From a checkpoint of a small transformer trained on Wikipedia.
Size: width 320, 10 heads of 32, 42.3M parameters.
Architecture: no biases in attention or MLP, untied embeddings.
Training: a variant of Adam for these matrices, 878M tokens, 6205 steps.
MLP neurons of a small language model. Each row is named by its layer, matrix (gate and up: input weights) and neuron, and shows model dimensions 96-223. Each number is 500 + 25 x the weight over its row's rms, rounded and kept within 0 to 999. Numbers have three digits each. A neuron's up and down rows have the sign that makes its largest values positive.
After each neuron's rows, "fires after" lists the tokens most often just before its 100 highest values on Wikipedia text that the model never trained on; "fires in" lists the words (lower case) most often at its 100 highest values on Wikipedia text that the model never trained on. A number after a token or word is its count.

L4.gate790:472529484517487516504521496506503526464486520477509493493502511488497530531498490455522501472512528563515544518511500511528483506489486512456501516455551481531508485477519484498523493472502520466462487511469505479564527541526515531474502491522507490519510501530500450514483550502491459484474519488520488469459499501477522454467507557520491471536542535464478465542497523510497503484484
L4.up790:430545487510479472538515542497544499503474572489513526484473544500478488507493486443494496492512527542525524508533509480513464531512490504472501513477518472502495474496562502503522517465503516501478512472495494483548566515541535557488525490530513523507509529523504444560507482506510472494489526474537516486477465483495498465465510556506477506566526522453495475517476491535488487497473
fires after: "\n" 44, "." 28, "-" 5, "s" 4
fires in: "on" 89

L5.gate448:451525521490466497514453514480501465497534529510561510502516514475524475469465477493502476496454484486462474498496498492518443493468503477527471470525485482485511502454541502454471467481511477541474508454431509522522516497486501502508509522532513492465502501511504518505521530493520497530499509530494531501457521452492484469476510475466485485484503517516448499441533514504538461499480
L5.up448:445504511526493518483445492487459485501509485482514460484470426490518509490483488506501476494481501507460456541500522480522482534509511466510505482517476456509471498475506493463470490477526457501520468508487485502499489402474499501488497530535516471515509482487519528478491541500512491508525495543466475569515549464474487514497490493491483477473517511510460488471515517473565503523515
fires after: "." 45, " of" 7, " \"" 5, "\n" 4
fires in: "his" 37, "my" 12, "your" 10, "her" 8, "our" 7, "their" 7

L10.gate657:497465457504448502487515485537538508486482578493488517503462546491504474499480492518455517508489507504493524462506516460493466474490495466498486524488575498508478501474502537474474509497507503512545510505477501510510490495542500484502501506518575459513509474529495521481501477489502510530495500521508495467480506488446489497513557428469470522522478484493499500503508446528488491484539
L10.up657:503520499470471492481507505482477498474536490511495491446450528501525522452488535541548466518470554475503482501505538460476498465463520494503528516428520492543451498488550503491467518518502511539530497535481469509504483477511475479501531505517531513524487474516455510512494536513479506522483485469509505513513485473470506464491529484456478468499471520501484499517486528496475523479523
fires after: " the" 24, " a" 22, "," 6, " was" 4
fires in: "one" 22, "first" 15, "result" 8, "only" 5

L10.gate1050:526525487480474539534478571494482466425492508502519519506516544494540498513537494533511526524517482470497545461441447511469503505459507498545484529503496520485474487496501524483487502492437519534479466518511531493497467487515475482497528494464542467501466475474515475494511539510458487486537485516501546495483519514476473458494471474467489521481521502489539477475470490472477512487511
L10.up1050:502467496499492476499471433521485501489514497519530511497553437487482526509473508500439486483477546502466521464538457528540503513474449514480528545503452488470521538526481481492486530500494513490495528467473467533529440531481470519488475498470470523505482496537488471488525467544508477478451478453516515513503530500483487528552503462516495529521482473521522530491490531506499509496479
fires after: " as" 48, " As" 7, "," 5, " |" 4
fires in: "well" 33, "of" 14, "from" 11, "to" 6

L7.gate615:462540495542487510480489467485502504545455519493531504554478510500553482491490514555461488498475507419520541525542513495519482504436467533533501467476522485466513555487494519504501492507452523534465517503482490483505481502528548519492527500492536466454505519505524453485536464507509508507525550520506535471504512516490435502506497491523517516471485508516461529495540454536468497539496
L7.up615:481463544516474516480484490513527497539477527509528467512467494464485489507510528555472488502516498504518543526571518518515518532493506504484490499479511495500488506514509541492493509528522485519512468525466539503493476465492499498445500495472473496492482456500531503488527504508475448502525493508515538500475479500474484494561490483501508510482501483539476515534489488488496513531522
fires after: "\n" 42, "." 25, "In" 10, " In" 5
fires in: "the" 65, "october" 6

L10.gate566:518496505497516503525473526469483482490538495539526505496483499474564516475530500468482498494480505491547472515523550477488508542484499503475430526518503510510547515502536516514482473505475491515466511559500500461531468482515490500442493505522526485505528493476511471497523467516506515563514508523559500518486490509481489500509475486470478496501507454514543476487521465480529440510474
L10.up566:455508453484444508482512510515500514511520526515519499465454463476503499487524514493545486543518479520494513500495533520479495469474494504462491481467505494476554452500489543518522479488532548534489514530503415454523472488510507500524504530528489518495466464484490499503494478513482534501532495509510480485515444520488472488491506502490503470530503442520505510529492513474521509482494
fires after: " of" 29, " one" 28, " the" 6, " House" 5, " list" 4, " Union" 4
fires in: "of" 50, "the" 30, "as" 7

L4.gate107:477526468487525454502484530494496502484514465485507539491501557529462486496500497529469486519493532510507544538518517511480546512491462489495522498551500526504466525508511496535481521496538491523490513461524479461530517516487531540442509512469538506490535498460470506512470509514488486472536531521568538461503446520479501494478492496522513530502518551501495488471493489518459510488499
L4.up107:504474489517499501498483495467495499486559489523527515477512489488535492449522456442495476512472516535494492469468470481478428517515503466547481512518483534472503461528498498554522483527531504514514526545520541478502482459477521486490482499492453482494504551514517495510516505508506460501465490523455481497491543495504482469488518525477503541497510445515509524505533464502527519477477
fires after: "," 26, "." 19, ";" 5, " is" 5, " was" 4, "|" 4
fires in: "however" 38, "even" 10, "though" 6, "therefore" 6, "rather" 6, "although" 5

L11.gate181:486510519488490519518486499496480518452531497474469499506475490485489484532430486527511502499502516462492522481520495500463500494511466537546522466496500505552495536499475495521549455501492493457535501518484457492495476494508511494558461506493515536543495464482522501523465498496527505513505486485498555518504472504520498506552450497467460466503493537445508477482528509483502503502533
L11.up181:479471512508469515484420520504496501504505516485516485494489457462491485531474446536502478515526508495490505502512463473502517457510510541450507472484468527579536474486487469521507482491461528462512497492498517492445478515497461544511476507482547486509499542520489497504502485487478472470500497554476520505457569466494526498525465525476535507503479547501525497526544524495528504503538
fires after: "'" 29, " on" 19, " at" 5
fires in: "s" 29, "the" 26, "for" 9, "a" 6, "its" 5, "from" 4

L5.gate915:518491491499496515467491511505480546516484510513533516469461540512473557521501517537539523484474477479510507450502523544510490487467569490477503472489535472500549477461481517472498510494525507506475431491556519490489505495461493521501548538502491524469479443506533506503509508506482502519472502481480480467509497511525488491490506491515471515508530495522497494496510521487549505504505
L5.up915:542449516515520506491500510494530489559510468491536495487491489544496544502523450488488513497525512541508502480494519513494483489482526494495466473496518497487548546486468538468488510533466526494499481486500463510512507497512511546489486542517526549523477496516513520459520483509515508553507488491499453505494469495498486502478553504563491530483489487536494492479495486508522540510498
fires after: " such" 38, " well" 22, " known" 20, " served" 6
fires in: "as" 100

L10.gate726:496549510488479500474428482532544480519507525480505504491480504489509509491517502549485545506447477501523542539501510497495492488489504523517525513536528531467502447525495529460479482449521526526501482483487469496506486496515474512532493500496510495488490504499496501522506506456471509479495527508519508503487492461467485509550499492482486513538507486493465555506492513491503492476527
L10.up726:506536524468522552459463537476537464496485469537499498509537540483475533474480503491483476511472550526504493533495504472509553491488479501457561535513516477497513522472493520507529510496508489496512483526506460536494479466501472516494483491486517516502487461485511527528496495478496527469455529524470571517494493505481490513545491475497500515506491512511478540489476526524474524490534
fires after: " as" 31, " was" 20, " be" 7, " is" 7, " became" 5
fires in: "the" 65, "a" 12, "his" 4

L10.gate523:490499486451529487466493517538536482488505564494486532522480519476498554514446500510534491529432518467466547490467477473498516486498521473474523494508535534519499509465574491505484511495530501516496536551497487518491487503532484492495508496497537472482452513501495445449538475502463539525543560511535516478502515511468523485498535469511453515470487514477515507499465518485516487525477
L10.up523:499519455495490520461460495510502437458516487470479494523466487503519503553505507448525509532492506508507532503524511493470532490520528514500515465454520506534506478519494475510527499550511524489510493503482508521525468488500490468552523514504511446507476506475513488478490467506483496545497483525562515514526480528493486501538464502464512532490500506511506476496501520535512501502494
fires after: " the" 46, "," 26, " a" 4
fires in: "first" 17, "a" 17, "only" 8, "one" 6, "an" 6

L4.gate543:448507436442492481520481487465503502535517557548488521461455549526487478468510483485466503500485536495491516518526539491511546533470506495537520522488471521486505497485455480534501481508559475521442547548486480463498523508485518504456503519515529543511516566472484539510502490504501508497513539501513520459458520484523519497525517486500520531513515540507449491494499464516486504519456
L4.up543:465486454509513483479540515466520482510487491447516492577476490479451465497490515527449529482486473494507539541489458517511502510507462514497519514514520535485466515530478540481508511497513463508508501501472536479540507542482489509522465502477491487496512509478489540464476484483467487497489516488512532514522483490472469495441495486478451523482485505521479492509508503493496492512546
fires after: "." 37, "," 14, "\n" 7, ";" 5, " (" 4, " D" 4
fires in: "however" 31, "though" 10, "although" 10, "while" 9

L3.gate238:527494477481491498516514480521525521507520508517528564539461485492473479490492548502467494537471524507510528483483480460511512494462487532493507474534490480453493474504470473451517522500483533520477497499488475503481500517572510534508474514500508482486547499496475507489521509470477512464518495505514540465476517474495502466532510482501495531525494518481484439556519523521499514468497
L3.up238:529480522465480495477470480499486448513487477488493523504475493504499468533509485460508576528522510485501497490476537496522488499522508512518543546485466495497484501480498524535511483492476515505500505479476464533487507504486478494511485501520419512501513559448541510529510546516488501484538490476488468511490498495455455535469488476497526475502552512513552454500434540535546486544498
fires after: " United" 30, " –" 8, " October" 6, " September" 5, " Hay" 4
fires in: "states" 38, "2010" 19, "parkwood" 4, "haywood" 4

L11.gate314:496507563480517524524477534496499518462484510508479507560448511462506502514451489528462494492490511483511535484502477499532465478440489507481497476445493484570501464508482516501479479522503516492512522560503521509481444514489529510479521473498532505476515519490523499470513499531476470545568512459439511490494505528476486508498513470467470462535518547520533526480457460473490479507474
L11.up314:523485494482458527487501499476503447511511553460463515478483515441498520450462489544497513507505485510514485514534463500464514541498493449470504521506522523479456503519517511475506509563502491570511538486486508495498517511543514501498490488457488496485531475476512539570470523515488512498505508519493549496507466511501478456518505505515479470503480511500495494496482514491470508535499
fires after: " the" 33, " his" 13, "s" 6, " His" 6, " and" 4, " a" 4
fires in: "first" 41, "second" 10, "only" 6, "to" 5, "third" 4, "last" 4

L6.gate634:496500498483484481511527520475498477504503503489533508473454500519485485451468507563494498490490510454526557482491537514511452497493501509494511506521515508469491555525505501487533485503540526518505497500485505494474506496458502474523526492495506480497510515468535514513532524512490546456502523487517565469505472472513500491474494455504491501459524476486501487499506514464505507509459
L6.up634:501464488506527533508478477509534483509492525511572485493499498522535481502519491478498529510517482474515526442478520534503488498510492537507486524513509518492450468520510468478530484520511477546515540493489504500489475493475524509520517507494500483525475508467511485499503493524505475463492480479533523478482457519502457512504516484496453548490536503486470525523488447494512501525481
fires after: "," 19, "." 13, " and" 12, " is" 5, " (" 4, "\"," 4
fires in: "and" 22, "then" 21, "also" 8, "though" 4

L3.gate715:505528512514491486488472501503506538499505513539532559479532533514480462532521515543498509530502536485519531515526472473530504528442481503517484512458492484487502486527458507443492536504475502552467498476495520487486505506483512479486503502501511515522489525489478522529516529476504485523526496509507478503489498514472475459500491505534513535520488546503472486465475506521476492449477
L3.up715:477532517496481496489468514484489525493498492537500495498507508507505477502526524553520509494545480501522490474519441488553489507488458479537497512458513473490540454560444492463505512486480524524474478457464544498469510469434526492508488516502517534516484480479472483533490533501493451546518468479508462504515503566488506452505509535519501501467469535507502505510477516542510470464492
fires after: " |" 63, "|" 12, ";" 8, " " 4
fires in: "aus" 14, "eng" 11, "mar" 8, "arg" 7, "sco" 6, "jpn" 4

L6.gate118:544503484537468501494519517500496483551475530447525503503513487489546493491460555526516474519503528498514560516543532494516491525494528502464485503458473520490522499500519529523491488480527491505477492492502508515523499473538499491529507500493493498503533563477466530471518430501470488510476552525503510458498489484510495510514501488537501515538513500503433482482500514485533490494496
L6.up118:460499506504505494520535533484514479538504539538512522513488547525533464469478541530530456508463513490546574504480495512496470485479501484506523508496504522531514480507541505511499457476504473514506460458497451490507522474510496448492495481479517474520473505488501489530496524484536539468536501496518507481461541483521474466540480486497507492507512481472464508503501546515519522496484
fires after: "\n" 28, "." 27, " \"" 12, "-" 5, "^{" 4
fires in: "a" 53, "an" 10

L5.gate300:484474452479509504479539528482487543478483501473473500526483523553464535493509494522530457439473534520509519506527522532482490506520516548531532520495524486438513520503510476505527458514478521519523487512490503478538437556468465491516483496456479463510546533550514508478515540479497501476500517482538520507489471496502537510526507469457531479491469499495462510421518484518520475521478
L5.up300:466508506499527492495492490462517524528464480534518506490497546517483516512525503479549459505453453441522540513517532515452547484522519485522516508457548481511468527526528488516545533517489572547465510533500489529482476508499498487486482517464525450482544529472506481511499471478498464524498516529464494497506446545507498505512512488502495514486527515510513467467554495467537526520493
fires after: " did" 27, " was" 16, " could" 6, " does" 6, " is" 4
fires in: "not" 79

L7.gate635:508500548438497536505421499505477489507508496469497509540470540463473499540448512524505451525519542520452569467444435486523531504478457504493510519513512469483501502477508497512497495515497511478517512524478499481492478537533553512515488501490521511491494501503478501512499512495476535514533537515494554489552444492496452516477492486471499503481502474492459501490530461500497491469525
L7.up635:498481511471476484526482440491467479479485519500483498525531520479474492559468499480508501469509558474487540500491531551554541518481497534505469517492484553472474491477503522511514469495492475514465503543487506491499496491526491546505497499523519524502524478524507470496498549552461546506512523508532533522557498483527468528439501473508501516517521542479484518470482452524490445504513
fires after: " the" 46, "s" 9, "-" 7, " The" 6, " his" 5, " His" 5
fires in: "most" 27, "only" 8, "best" 8, "highest" 7, "first" 7, "largest" 6

L7.gate280:481507554513487505478499489523503486500501502491512513466537529496458559514464476496509478524474549514519523532464479469489523489456522496484471430501467469465514503525538476521493507497451505517478509509469514510497512523551502482506537518500476487476508489517515499513509502497518512498548476507474494472472505466517513517478526483460480474533521524534501480501487478465511484527470
L7.up280:470463462470477521531499545524469483481516520482483500497514502493510493501505493524497442502523519463495442547500487472489503500501528502522464501467492472486497533544508545534479479532529469495516462499518497517510468498518551523476518519498476478477514498527509518503494486513504475500509514503472515494508524476475502473497497512502493520508531563519518564480503481509580485512530
fires after: " on" 41, "On" 9, " On" 5, " |" 5, "-" 4, " from" 4
fires in: "april" 14, "march" 13, "february" 12, "august" 11, "january" 10, "november" 9

L4.gate637:517573474470535509465470524497514463495524516536509488529507495556512471505532499533476486506524502457503510503479460526518515524498477500438503534491474525532469486497514478504513534500463459466513485534500491482521529507478429493492543508519530477499504493478508501485496516485535475480464434513465546486468510489473500497503482505489470471482503499516498491510487505506481519492460
L4.up637:472536502514519507487458467510538524514515540512544521465485487524467502491548566487484452492522540500521485493507463507485490514490493498488511484522481499489491520509516509503525523524469480507492476513501495490535523526526514500470538474476502451487487505511468450453479508478511511521507498541460501484491489523497492458470537494509436476499490453496441476518538541471425551450478
fires after: "," 31, " New" 20, " Gulf" 12, "New" 4, " in" 4
fires in: "york" 22, "gulfstream" 12, "california" 6, "us" 5, "washington" 5, "td" 4

L4.gate864:501478464462500516449481549495490504511500501492494502480479519500455501546487552517493516497533471480499503514479472542508532526499479467473497454457509448491511514483459492447492497481497501482463508461471516463483491500461473491557527477473490508485514502478511462509532510488456495527499503584485512507500521464512502474497501485513513523496440519511477490460479482468512501458505
L4.up864:486484554495516519465488513485483470480539494511480525522513499507496507508511539527489502452529467472467519489489515499500502501466546484477519480468512477524537536475486510491526468474514493491487449461457498498491514464491544502515508521524480528480489472523506489510500491503476476529480501473521515501497534471507494544500532462503508507466512501488441558512501534476498508489467
fires after: " United" 24, "'" 14, " du" 13
fires in: "states" 24, "t" 13, "dumerili" 9, "dumerilii" 4

L11.gate138:480504483511529490546487503547516505511465526512493515530469509512507476509495532509473469490492493446472485504485484495470506540513491480518476480458482544481496516476511491509515497511504482503522520532515489482498515478520501526497529497506544480497501551558462494491533469486484488510513543551505493513472520474483505448482519493475459483527442501488466523543472464471518479483511
L11.up138:511508467542488511497485492537480471460476485470475475525497478427477477491521542545482516484515473477502479526512488494487544506536453542540474516474488502519503502476470502511523503519510471532551511484527454496467514462479470508499572502539520472520534510495478533488527474500443501505495511492504489542506493527518525491496497521540529579525488488500504513510484518511526483486500
fires after: " In" 18, "In" 11, " the" 11, " in" 10, " during" 7, " throughout" 5
fires in: "the" 57, "world" 5, "united" 4

L3.gate353:488544542509520492514527484524508471535500504464505509531510503516495474514485523475496464493507501493511467518477466455488503483482481478511503480525506515510481522498510503527520514481494514466540483494439515460488516511488460515471507454486521472498474508524529483557527487493490580532533505541518539489505465489490512475492456488520539483503496506473448476474530477533478492471463
L3.up353:501497497449534510485519516545560472531456472531498509517482515495489498561513506493489511508537549465519535499498471509548474480474533506497478519469501512526523528511504474513452514527515507500498492521473555503492513513553492500519481523460481516470493504496475492467461531461469521509523511505502510529487518512481449530498515456536475477475544495462523513519484489500517455538534
fires after: " the" 34, " -" 10, "|" 5, "-" 4, " his" 4
fires in: "best" 35, "top" 12, "oldest" 6, "largest" 6, "highest" 6, "earliest" 5

L3.gate3:483499543504509509492461485477530505488498512499491469570504497528531606490486525518496547489478522544492476528483499491471527508490510472465497508445493483533514550502478518489525501516525521492494471518529551503449449499500513506495477487483475470508441528489526475520518459515501522517499503520554528508529542490479483528540497475488520533507468500482516469449493473479514540483521
L3.up3:504496442528495495501458498534550493506483487495499500471526504493501488507534516472504491441473491489509454483490510525515429492486521499540502478512571516504465464477507533530512500481520510496477487486488521506527489493482520522459495499536481572491459517504550455512483485501522513477531506480520485505521510501537477498504494522535461564511493536485482483508477484489509461497507
fires after: " Nep" 17, "al" 16, " Old" 9, " Si" 6, " South" 6
fires in: "nephele" 17, "takealot" 16, "oldham" 10, "africa" 7

L10.gate1018:519495501456485546556456503526501506500449515487551516523499558536459455530535509498504450463515477503501514498491514498542505502513495535519520489507479497456531513519484499461498460463485544520485477472457511516487491539462478475481484512503473540476529521496491485523468511533505479457519480489485509501492517460507501500481502516517505487480515542483496493484502525519533515528504
L10.up1018:538482509452503468489498510487506495533516497501535505467483464532482522479540507489450529500461497473527498464501512514478508493460520502487461479485543497475502510543493533503512509510502508516506528466485504491530525451467506463495519503492491514530551463487488504519503493531496535508481479499470512512429534520468467483473482492469513508484495535493474519456529526461491488493518
fires after: " did" 22, "'" 16, " failed" 7, " does" 6, " could" 5
fires in: "not" 41, "to" 29, "t" 16, "from" 4

L5.gate416:544485481533450489546495526504483451487476548520498510490526479485531530457484498530463471479462463459506483454532486483507476511469546541534471455499534482446535493470491474486500496464464473500529512518487529467551519492514533524530459521508478497511437514501482492488508517486445520467515539480522535495501513530518551487481468500462441496506497514458468492497503507525518481514504
L5.up416:538475470509475522491509559512474487467510525502501486495539498488516480486512475478478510503503500491475464523436506529514460474505470488560522497496523499522524465528513505487516526457501481491533497505501504442513520518520517560494488503504492493503499527501444491489501495520510509469487527544480525482475509498525526502489472480510496511498467512488541457479491506485512465460502
fires after: "\n" 47, " on" 6, "-" 5, "." 5
fires in: "in" 57, "august" 6

L4.gate952:508505519487500475511503485520532477515512519503494498525507560476490488441495553500487498525507491514457538552475521451538458461487483502491495488505497512514527497501504523483459478535468471506535489476467460523476503508534488489479492491591529513514502514486511487524507530502523550506501489524499479466479501494531558475493458464495506508446477466496462510470469536505487471481514
L4.up952:519466488518489505451478493447527511540510511484515501506501504474498504478471528459475470507447506532502505489512497536498528477478536480473479526563488478477541480461468496534527492536516462526477505503489501470489515481521538431501482486468451519498488526463471487509500536552474496484496502501549528492497537491490490477494467550509479479515464478493513482478520534461534491534517
fires after: "." 60, " and" 5, " |" 5, "\n" 4
fires in: "it" 66

L3.gate621:529519483544513536544489506499505458472445495458494488518488476542532544462451497542509537519507514493504514503471535480536466525494481484505497492467509516494529474507544491473514480492537526539504485490520498516471497499512519509551509472500478474471449495546501525533531511467565504498484508505513514507481532511504497508465512477506483496472526496470468513527513503521525466501517
L3.up621:475491531500508484518496538549546518518530544484486510483479505518475504516468501496508498503487507481502494529484486512549437540476447522498509501450473491516501536469530510506482527457512505474522477511525485534502523470523499478449489473515504459553511518503493521504509470516445469465515512473528521493478495492497519477501526498476482544461507505496519440485489504534501533532467
fires after: "\n" 44, "." 8, " \"" 7
fires in: "on" 33, "more" 26, "any" 5, "noddy" 4, "one" 4

L12.gate829:519475486495501488504480482498492488502492542564494510506542542483541504521502516540470450479473549505476475510524554485521489479538498519497457487530469530472503493458459511467518471481474450474520540527520511497444484503569491483520507495508517434505519508524482492539493506472483502547501508488499515468491470518475505519461497506451491500512520472468522502517504500472534493504535
L12.up829:506569510523554508500475494484458492508576506507513510494498503502509506487515469488494504541500479453482459509496490495564515512458492487503432495468485481475524532510529487535507478500472504521523502466515490501498498518513518528514504491537486482439504494543509479492489525507508490556509534527462557494542501519505537525511474496464521484516537505536513538514483472488512496511475
fires after: " on" 46, "On" 10, " |" 9, " On" 7
fires in: "february" 15, "june" 14, "april" 12, "january" 10, "may" 9, "july" 8

L11.gate974:487483542464471535505472490517474480493467531503487492524476519472541505524485465503498524519552498503527508547487458531518513519517492519498460506500507480481515495529512486502480506495466483574477478522518509511506503491545499496475519486491470477513499472499471445491572475501528540482517501501513495513477472501466463523529489483503485493536476516494448499474462530508518494503515
L11.up974:540464468443493496507486547442549504519533505472527477491502487493530498510501491499477523509510490505546479529467482459537514481472528513522530515483505506440516512466519543469511459500449499523524524529508438482492478480497545501535466503511483497518496473501481511468493497513521500486519536515524521514508506541490495505522519485476474489473479496554499510470470493504501475468517
fires after: " was" 29, "," 27, " as" 9, " is" 6
fires in: "a" 49, "the" 42, "from" 7

L4.gate531:479484493473497513515456508484476494502501484520512486519476438454529494487496483506498524521482515519486493540526563492556532531505503478529501479476482476511506463511503529454459543482503490515456449517455484506518487467464486487475478494507514512527512497466501494489497499501525486505505467549482427537526542495489480571530504470508483478493521541522488514444520511475586489501521
L4.up531:496524509489492494503503488469515482523486511559517517525466523484502487496487494500510472521454534506475509518527530521534465548488516518496509440472439477499530507470556518466483487465480460518435492465458490551513535499491498480483485504541502472488503487474535479496527495506553480505516494529486472497469495478479473500513557427489500483506524510510461517467526499510530503509483
fires after: "." 36, " (" 12, " of" 10, "\n" 4
fires in: "his" 52, "my" 12, "your" 11, "her" 10, "herminie" 5

L10.gate752:502522490501514491515468521470448518482468512489497522523484452533509503468509553473489497468514443460509463518495476516483492503497511514521538442524530508506523477509521499503532454510480489485526555495457522531523528491484530545516481527503507451466506538480497464522466517491487456516506465522507513514490493498506477480507519516502476534467484474523456508486545502495492494487482
L10.up752:506509498501509519515527512510505485523529495501492485488495469510501510504496500480523506507460498455475487482477494519515528467468505486533490524491517538515501491501499476534517514504517531477503456482512557515495529529441524456469506501536501500519507488507523492465495547492466475451498459456436494500512502522544492515472494533530489479478522511501531471472438513509461470452473
fires after: "," 33, " in" 12, " minutes" 5, "s" 4
fires in: "between" 37, "both" 10, "glasgow" 7

L4.gate569:500520568497449485487521487476506509474487563511501518523439512498491480521457556518503485499488501532518498504466542511500479536466480467504501486530462520503479562470555479451474484473488497509466487488506475527536527510523521519484487488541545471483467469502502492550490492495492527517502529464514512485480480494510539495506485466541553470491483503469498514463523486545509484468496
L4.up569:563474467504487497509523513501444461487521521500465488468489518433500521470472502489505495512520508520505518516483483522516438499476497481494489542525496440490497491529484482497509552467481547525493466521484500442541515513515488514522502518450498471519495521557536495517514513504512493511488493537494471511488496496579517506534460459523494479532487540465514458496524497550532468489492
fires after: "." 35, "\n" 16, " (" 14, "==" 9, " \"" 6, ".\"" 4
fires in: "in" 23, "for" 21, "during" 17, "career" 16, "as" 6, "a" 5

L6.gate361:526550465492504500524461504520509501473539512547453510503506478515526494526513483515467540449504517524494485469498513481504530495483489500495531515492457518530526524469541506534524468448513494505504522478483430492538488480518535531477517480513503467508488493476513469457510500465491536496518499518465442519434546503521461502512490489516501487521482535529500522479513442520463488461520
L6.up361:485485508477514504493492493506479520495519520473469514492497531526570490500479454510530466459475570478511533484464506496523471524517486500496526483501439515472488510496475481530516482479508483494501496521460507513515537492584508496506527475535483516512500444501515477497476450440489508502479489514480511534502472511512480492487516506515482479527489519460529536470505453484531501464498
fires after: " the" 43, " In" 7
fires in: "same" 45, "eastern" 6

L4.gate46:546494488562536536481556512507498520498465490495516518491516513525469474483469481507518502536492558516494471544513523529484499494504500488541544506501482514501488539496502485518500517530526517486484509473464453475499548460507487513524526518520543489488456508504520541520496535504528503541495507491538507486529491475542532547529488506487490494531488466529479458525517458491497514510506
L4.up46:515476557525465544502503505507462501473507482479488454487549457515493523527525510485552507510491503515523474496419513508501494455499548480526529495519510482494552547521479460514533506517485514494512523490479519491491485499489521503499505491493494514505466499512510502499457539545503518523497466502505475548528490510540528543485540500550497506493460494484492475477494532472520499528471
fires after: " such" 33, " well" 21
fires in: "as" 64, "absorbance" 5

L11.gate1082:475500516490530504510514494539463489524559474526498522510496507466543500524501472492502489508474460469501490530481515526506479522523548505529510505492546479496504508523502469496493487499503502546489516494517480511490510494540482481516505532465534502514497542525485479521555503537506466510549494544497535492503467539507503489530487484483495528485458541462506502494506503479464541508486
L11.up1082:485514530475500516485523483480455529500501488495513481548488499523498479476525466512501520477532486465507494511487548531512514557484499517532528493480507519527535527493487469521458486491528478509470498525504501501564448459537500481536480510496484526490455471510525514521519497532514458526480485504488515512562472548485481488541469515486508527448508546519533516494546531481504539485502
fires after: " of" 33, " the" 14, "'" 8, " there" 6, "," 4
fires in: "the" 27, "are" 8, "s" 8, "two" 7, "three" 6, "of" 5

L12.gate270:476501498516509539475486470525503503452521527525531499454508480504517476532466495497470508439505520490494479538442498472499502489504515464509524478486484548502517501495531522487506474513451494500536474517508515483504516485482503514511501544506507482541490494495486536500545537463513474512532518490465495541480508489497476485512486489477524489517510493470505549525507526495472492481533
L12.up270:442513494536513495531508509504534501488498498536500496477503504507518467518509511497560477479524524490478487465491491463510535525512518479494477429514496489505512475519543504505522442514476510492510493508539470534511513493527457560458467509457462485499500498491509471490527501513504455526467499478480492497524517524500517497488506527484503473559533491483538511479462514504514476471487
fires after: "." 19, " of" 17, " at" 9, " in" 7, "," 7
fires in: "the" 88

L7.gate332:458569487461514522470531528450542516442487526503500503493502437498476531507474486501500520488531508488518483458483481505502483516521502495454515506457521487505481569490451551525446504538492489474460536535490500512531503486496453505496492502486504507496523556480553520514516506492468450525487477504470501495505471513506486532510521497464531494463502521501530498486483485460484503511495
L7.up332:480488484473527479491498493511520453489512490522510535469461528458478496543501524514501474547512484451475491539504521466534514533494450503542530521515513514515503494502505492509484489519483504499451540539490549525486483486523485510470493538500520460492490529497476490481507489527494498539525535545473510497531490507556500493493513518516526526498532505480517466507448500516512505547478
fires after: " |" 54, "|" 18, " A" 6, " I" 4
fires in: "total" 28, "votes" 24, "4" 5, "ide" 4

L7.gate243:485520472500526512483485477537547517504480495525489526479513511511476519517515473489475440505485543502487522465475523483498513490503497497525497480505546512540511510497556494485481516496543474483484527486511480439574498497532490503511515515522520475479481513511500503505477505474498505542499498473477489491447484476459468493519488488450467487490522512499518490488476482504469476491480
L7.up243:501477499484494483512484499494489540530506516475512493500469508524487501487482548475501503475498504487488533471490497538489527490463557477486478535485507474506494489534482499489522509491528487492501485536488523508510473516492490510517469525511481464498505518507452501452464473518496515523469484551545485523510499486495450541504509527471515508467485505514528499486451443497548480478565
fires after: " the" 56
fires in: "first" 43, "second" 7, "1st" 4